{
  "n_kv_head": 1,
  "head_dim": 64,
  "activation": "swiglu",
  "norm_place": "pre",
  "positions": "rope",
  "rope_fraction": 1.0,
  "qk_norm": false,
  "attn_scale": 0.125,
  "optimizer": "muon_variant",
  "lr": 0.0125,
  "schedule": "wsd",
  "batch_tokens": 32768,
  "steps": 4856
}
MLP neurons of a small language model. Each row is named by its layer, matrix (gate and up: input weights) and neuron, and shows model dimensions 0-159. Each number is 500 + 50 x the weight over its row's rms, rounded and kept within 0 to 999. Numbers have three digits each. A neuron's up and down rows have the sign that makes its largest values positive.
After each neuron's rows, "fires on" lists the tokens most often at its 100 highest values on Wikipedia text that the model never trained on. A number after a token or word is its count.

L2.gate95:542487565467541526471476588444401525470555503451581452378538434551529427554466512538530435508489488417418533561422501522526492488511492415499413563497491500561441443443476559529469436519613549479516614538415493480564510493494497448493604498617455437502576561581458588446409490484448433459502511472473439458523556560585522494479446464434539481551428553469425481560496555442554481571496443586450526512498485475484436452550517531587521460542518516510531500499429516526576519500528456
L2.up95:560571534560468528489516605518419456410518494457570475391507452466467465528575535535423421479513467430486549499455489607612481507478494454427444557509494466513474486461491556404439458528570463458522538512407514470486555504472515474442615474540468522571465505534455564461484453510463469436575563438543465438590518496526522447562336474477600461572504528483496563558516537441497526524551400510510465456489516472526487476527554521538493503551553386469510500454473562556556543465584431
fires on: " The" 55, " so" 24, "so" 8, " Os" 7

L3.gate59:490461465530432503427517499524534548526517440525552478502437494436490441432365590538479523477506522377449477559499497563535489471409479508518562479436436450576569465515470515485468568500472517409584454549526420495418417520478594505481535507533488494502552420509490569595490516548535565428637517508572528495510496438472401471478490550515504527485580451490462486527444533431549484566437452501467613467452498585487417457472414433477463523572536442444445501517526493531537537524587398
L3.up59:509515463522453518496482442467530437502480513564519502417534512568420596550490596545507438433464489432555526443543456571494520437461490443547457453432486450484440535522540461522550563445518511537530457546529471365421509419539520450488644591490567438426465472460592501501564321495455480518485466569498526530555452480434472390513467513617507497475563499448501467477515517414443483556463499565473494484412508621520522497486530457511478426459484560482566490439450455503517479519512523
fires on: " a" 39, " No" 30, " no" 7, "pos" 6, " do" 4, "go" 4

L3.gate413:500533446552404482515553456509584498574568401522482540484523431463482633449544513558540541460508499514563495520505479478556512496466511526520549445478398416466489525473487442487543487493407511456524475498516518537496442398453502437521555463507594479495533454473486550463413537357552473496525481456445595572485457548517518514491643475536522470433483613456476555544514525446494494502580387476424483432395516534498447569411475496567504512501453595494430434460524541482460578547539539
L3.up413:501411518390381538396480477543544514481480595533526509535456570529542372418482541516497541488538569460457472459541436474612499488511434600513502569546606533488471504438629547440555491456501523446566491462573478478439522467531524569497475517521450545524484484499524422494464519547450523471544569603580538536514493451501485565449489500536528518504419424467524460415516518506516532516557577459510480464552516491584488456592593527524471535606520476527455414547488437429521422522489554
fires on: " a" 81, " an" 9

L3.gate497:548457460469585484535553471491517467404423538504609541433527448554548472460438501602584456493596465489447533516437536547566461449471487421520473539477503453525513611460567523508467549454523521489528571554393514539519537421397515519593559483470431563486485551444557484460479516459497613523512469526506469493503414532546480540392427518484477542554516529491513497491485470533497636425583544506500534410436516567524518506449500562577553511581520538446526535473530540549560565593472426
L3.up497:469432428517442568508505566526432555447439567584483512468539521562586437504585440536521517462434514537464493493418585520451478471543470481558504555465472408492475506504487504458535573395538482488481603515423445404544473415589419520548516510485494424437523445498583454543517503455495492474530440539480472506526410488539415525407447500521470430608483496513523557423550451537474494429500638556478483454485484551528538490483487632507468424553470542439458498559502555479477474551604502
fires on: " the" 42, "the" 37, " The" 17

L3.gate484:512512489522589553499470470477532455520553470527503517349404530544467528484503501575472470469566486532525415500601545543612518467429472509570472511425523587454484528481586627482389522590500481499547569471430573472537514472534426464570623549530461454547524504495493417647504438511524613424463570506470435506515527489548550441559441519426519561520483505505516489435449480513496511527528505518510508536521470407557440513482592466490510478486549533529487563516399496537460513579503470
L3.up484:504461489485467556483472516477451479541569497432562521398401420563487483482475469604484531560571477509563553511553524468649527478449521517546479501494556489455532475470454536508551507560415508470476508495464583439414477461557427466509536454451498528508561522532541398599534443551511592447583525665483477524532490495488509451556457474484531574594481523533425514476433518490526541492470438478529459565445375502549524514418541459423556477511436492503535536533508527475442493564627577
fires on: "The" 47, " The" 36, " the" 8, " His" 4

L5.gate176:485529424491557442585490520541409447537506597500508605488483487506495480466524526501487465501473406484478374566489588539526462514468520528556501536517526478553433446484472457473490558463597576523555531531426545530522417493509498541541511490570521533511457415560476527509482538514493472443595514398567550506559435458496439491520522560574547577552474491532492413440507590473519550564539563498592486423581589432473524531375454522550542468441526494595560538529587536488606505461415467
L5.up176:465559479571530435569567580487570516467526492496467459437506557491490457500587504569487585553536525504429478494572562526512491447499451445575521529517478490462473587376463538516528483462461461592492559522465559444495515484480604480435488448510518583536466536477505447407442470487478506524585547448571612459581454512597471530553486509570465423527495453426506478538523435540590408486480421418520500491406474462545596515449508611469554423477515454527498443536513478525630455478485461
fires on: " in" 30, "-" 12, " from" 9, " between" 6, " on" 5, "In" 5

L5.gate284:484550449474558477462473585479528471493525445572453511502602618475475461548464547546416521471509528392469467461498617415511529411532527507610550491558450507547556559402523525527498534559428510488413540551466446497485533437608572401448435425510601520563544490534528478546446595444486440478502595532502519491524476534493502478557500508517439503437543533538528434530499539575541528574454487550581430438414448537495560472532433557407550467540487515474571447499498498499432487538501521
L5.up284:525462492417542393554518457451533537471431458514479427459490581503531506477538531575503481481583446389459524515442466407444452461418449494569446575483418536486521480454517490550539564542518579533547401602437586464426491462567583505444499469585525542639429489463434521502451570488419499483458583534514578540522547489514491438568468445494478535545620442507467462464495490544515495472470499477494472461437476499615483519526451481547469436485505463438520498526445427489561527554527595
fires on: " end" 15, " to" 15, " its" 9, " on" 7, " resulted" 5, " resulting" 5

L5.gate252:620589478439523546515516465494469440450541522534440542452483499461503492511453518503472522452414514531488556474574529529500583477417465447521542613486550589586503440581629565475531458480445498578630455475493608490495464486522502457608550588519479420534516426472486434442516519473534538516484503410560464456499456543482456409468428569446453438525519467511581456458543459479460524581473522420507456524494499583559556606492470471448447493506506499437471432514520503550465469606506469
L5.up252:443494505522529510521536444493541452437497459448547485506507470568467518435562574417519554526524448426559510492608487514445511414637599465532496506488458491477492448465440564462495445464541521534484489492499503551503548573530527544550489568479462563440478511521610495493512385474526507584521479461549427478493495431506514545460482495390546621544516515436513542528424537594602518424560617519377550441554564501522509460491484450569523627492518518574441499527510488539519459513611494
fires on: "." 50, "," 22, " death" 6

L3.gate283:552535506501464603475506458536511474554580484417486521538411557439565599507502455591470560493524550435508475573519495548489471502561552411419500477588548516490546567568520511508525424460539455552479493487478494575591607480580598539573508465487469559518486496481573470522431539464545580574502422581450503557592517477527472529473528483573466478485443542459509517546532472476498555448535534489510542387521563466510462588430461577549517551584506459481551505481572577472491663521512519
L3.up283:566565468445508552529533482575487482482559491376517589575440564451593560563505454483449570433495575425529479530456482529474496530537484495463504472557508518455560582545461499516538392499548427555532522481515520538556593482568556573560462482470446575445528458516594449489430487490539600517529475524368498595565512500523526546467493453512484505516408545475513502578490435449519497515524516398507485493554520529506469608377494618470503457588529451481503402468534436486510568506482527
fires on: "\n" 99

L3.gate385:481539525510547487467451457592517538537403481599460617458506470481436413556566574520499506525554492525510515514396444529610444629541450437437442502541448528542536506527446518463484433478539550474482551530545412491541522451518505568543493495367461447436457417419503434528482532524519480493457520499488418393476531513470495502463524459479413574479560471487470431530450527432556508477424573395487438556498641507483480495497580570494533510562521443443478589456491479531496488505466490
L3.up385:512574500485514526456466428456533532541498490487470569525444496488467493484528466608466472522482495551515512463517476488502630425584547407541465545562473518494463482465525379462495480484466512534495479419471484490513532510522474561524435550435469478448416497394482533486448556395480500454488505482496429395577480592410397487495440502412461488385462495462597487509489527484560514544465454382526383429560502560465488485487405621449505489461543507437540502505507454606462421428480503
fires on: " " 21, " played" 19, "z" 17, "-" 8, "–" 6, " scored" 4

L2.gate447:509505503488614475481465487473525554547409446528567474475475455527496542489501491560490548546497418524509572535481498417407543534599496477430478513500500547474497457471445453472437434508531448600448493555463443454544456479520597500419506447474525507453479394553533585494533425532550637518470511525466474407451434477527493392532474558515494510462466478543553532423449638492521520449459454460512371518558404549533467471466565554445454523486569554462453582447576496521555506398479514
L2.up447:488501480429524555483446492391476557495570468547515542433493504397482498541483517522380536594492487508570413561432530444548445512531485469440429408514463559483461532441472461491493462392496543591454465498539498542457480468543567591453467537466519496481476454456503490491519552435452533499501582476415478473413442517521482425478456475545523520515484538517538470521550572513601557462442514433460417498440491438619549539450423566541528500581589464353522543492464409569508485503423533
fires on: "-" 34, " Fa" 9, "cho" 9, "fa" 8, "fri" 6

L2.gate587:526486449451433497551478463523516488469527511503483590400399459580551509523415618578531516524555555456480508464562470454518501542520464496486493420521516545522401500480463503485553511553511497555529566558555522486499552488465398610415583488423441483408491499540517558547491525537549526435462596446518493471511513440402419505504496467491599615504532473471590531488441621521557579410515534545553568558519481499499530534523490544557492421521513558398548601492508465544509445446462480
L2.up587:522514545500614374464485554392460524442481502574488483464510468455423575441479510565585539469449503507465479537523507469571444522597470518513507459496596434440399482549433516470489412481573444575455444501582441465479526399414495493470510494424502630455447554472426477510516552456511550527447482507463505452473473574464479468565472483534509454483550425508562475507529548418589475445479488398485546539465518449486511477506410553510549472537599601459470438493508488617534524477516504
fires on: "-" 41, "–" 31, "cho" 15, "Po" 11

L2.gate312:526504513502555502537446515578568516513530494461538491527407476584515468505479521454504464525495508530534512574558495532488461547546579438400537485445476532538461505479556540492504606558505450507524576535476544498476448497490532447532635516513428508482478498559634497475415496530431519352532442497595449581502523462548568526607506432575585508459381553449568397500572487562569458437561466522469517433519484416468472476457509521437451412481484455441479437556534462429567498469493531
L2.up312:511482491527580584499517508603562502531525593494532502583415473438459491508426506513433503517468437500570496571560497569524528540541551516494486499459545575482520465459463494488536504564479415483555563557508522529535413481516496505494582515446481516571450506542619507511480515486436546344491485430511409542492490466544614509579457362565569481499429557522500394508603497484613527477584507463415540449503444449508516446409477481477494446469486482432419434527510465462570489489510454
fires on: "-" 83, "|" 15

L2.gate485:480470475527513534425467445503436548458527523587390452591495406520604496507488505513466455486432514480542538465504435561395532592536444474490459593425540499474503494528464546528467538538524502425520484554534511472478486598505498561546474574418598498486525556495549500379466457543488475454446487517455511479629475603522535574497444335424594476465565543501572472453516479453588534478529428448488446455458418471512569544565444414468456463492523498524474528452538478486488529506463492
L2.up485:468584464449539425500550404498503466541480565566458428537500517515466415510524477496483464504536489455566453571543570431586618433509444432404563470504534485562591393465488496453508442530558566486494461493557554536504512422391511466497472520492458537563473522462494524546497482522514455485396551467469402455516552446530439559476509474540471496472530549375552456530542447582511465551486500411543422624560510572515513487502540503548453485475431480493585513610514506539504571555595485
fires on: " Sam" 33, " San" 20, " Os" 8, " Kan" 8, " Des" 6, " Bat" 5

L5.gate103:531518518500432560503499408432506479572484463476461480545488462452551488533434543531530535463497495461423485497484474600518447453463484475461565529508499572589474506512591445432457575386518503546524570523529479505522446530492564514527544460541429559468507391576491481588396395374499524495602479512557499474485465509496513420405451515450542547428506474469507448612545480486588516487554567532560474439468502481507442475489481513456437478415490503563652556492520484403542537406468539
L5.up103:513467520446456511528503513553494457519532506499519518544480534404368505525546435493477567505523554437496468503518548550479590478529491548463595514518435535482457428504471456540529498483498450531481532563506415530530418537589539462493459432498470520552464470531590552587446472540452549605500534443485526460625551462572576505448420546473520477524420485481460417562483519603493478494592494460493579536419608485485537490548587526505419434472449433414555411524475434430582461445405487
fires on: "\n" 72, "-" 7

L3.gate280:555502482439429555443533491539539534518501495561548455502481484466447431465478544592479506460507462509551533466459525404543586499511549386487577555541456501503477455432513570440474509558496470601579474421484478506416601509568534484526419517497439531482518476466455496465489460444564582420558514495445432497527535543545460473393542503455518488585484555482579500396437538471427491426620525497486437501557473570471420564516523500527479475464520433419460505497453551483332444531506578
L3.up280:559439511418504559455506468459486462453515548554478462546479436498514510493558553484399526501522558500511601505546576404520488475476551422521485533467436522449475453553469604473414554445549464431620528469572557339462452572484530589503483565556459459378450494515497434435523407562553514487515486504541549439482487421468475484441554480450542456506548426556484520445416469554556552515517489519470594473512534547438515415480494550496452438506512459539435591465493526475424538566484541
fires on: "." 65, " June" 7, "De" 5, " September" 4

L2.gate320:473470572445540506536542521514509495523446517437651571527437566546545544582550586486499558524496513423415468445505462535551506448500402527510479604441521555492502489397374457478499503450462526535572565508566573486466500407512425493491471454495409455537515518441511516564459517523563576436496583465500449332462537573477461468455495544465428491468570557495546612492456464528562496565546570493591453584501488523470532474428520497506460454525494562553510494472484453461499532547495476
L2.up320:455497499523573433485536546563408535453482476399499496491405520563550557468505581459538582479516579516377474563504519601543429434524477548641519597489503530539510454471388483507422434485503547529524540537502512515444560494503539483560487512496359446591490502462502549586522555528558543474451482459485512430502465586537472428505432495528387508475530509491544463495536530459625454493492505494537540476517493426536546443482548478525507508626486564537460552571456445457468487558464444
fires on: "-" 68, "–" 25

L2.gate586:482528481492476569523527557418494597489587436479524526434485498595598487484473386511464524484535492459533531583496563422576584467489485549565426462443554530514494475468517617482458490455460608546560564443517464439504547607505485528625510482581503517505469509521433453474441460459490556503528466479388433386463494581493429448481411471479555582460455456483509522567444484520553520509460525575508463452536469582542469484450583579541443520488488544543480496566475451494485522530543404
L2.up586:551481475537499572494503543520420560493502534448535439537451519576592418469505417572447455485534457507542514557438582430543535499515472591625519469546615488469529459518504564469486577528476584567517631452489490525554544547538554534483458506640502441475493547479582480515457522498507572550485497542478419452544518544457487524517358466481599545549527496510471522472414474476481503489435523552530439526554400518458443440479550570584524483534455491503477498607446512525468581494548433
fires on: " The" 90, "the" 7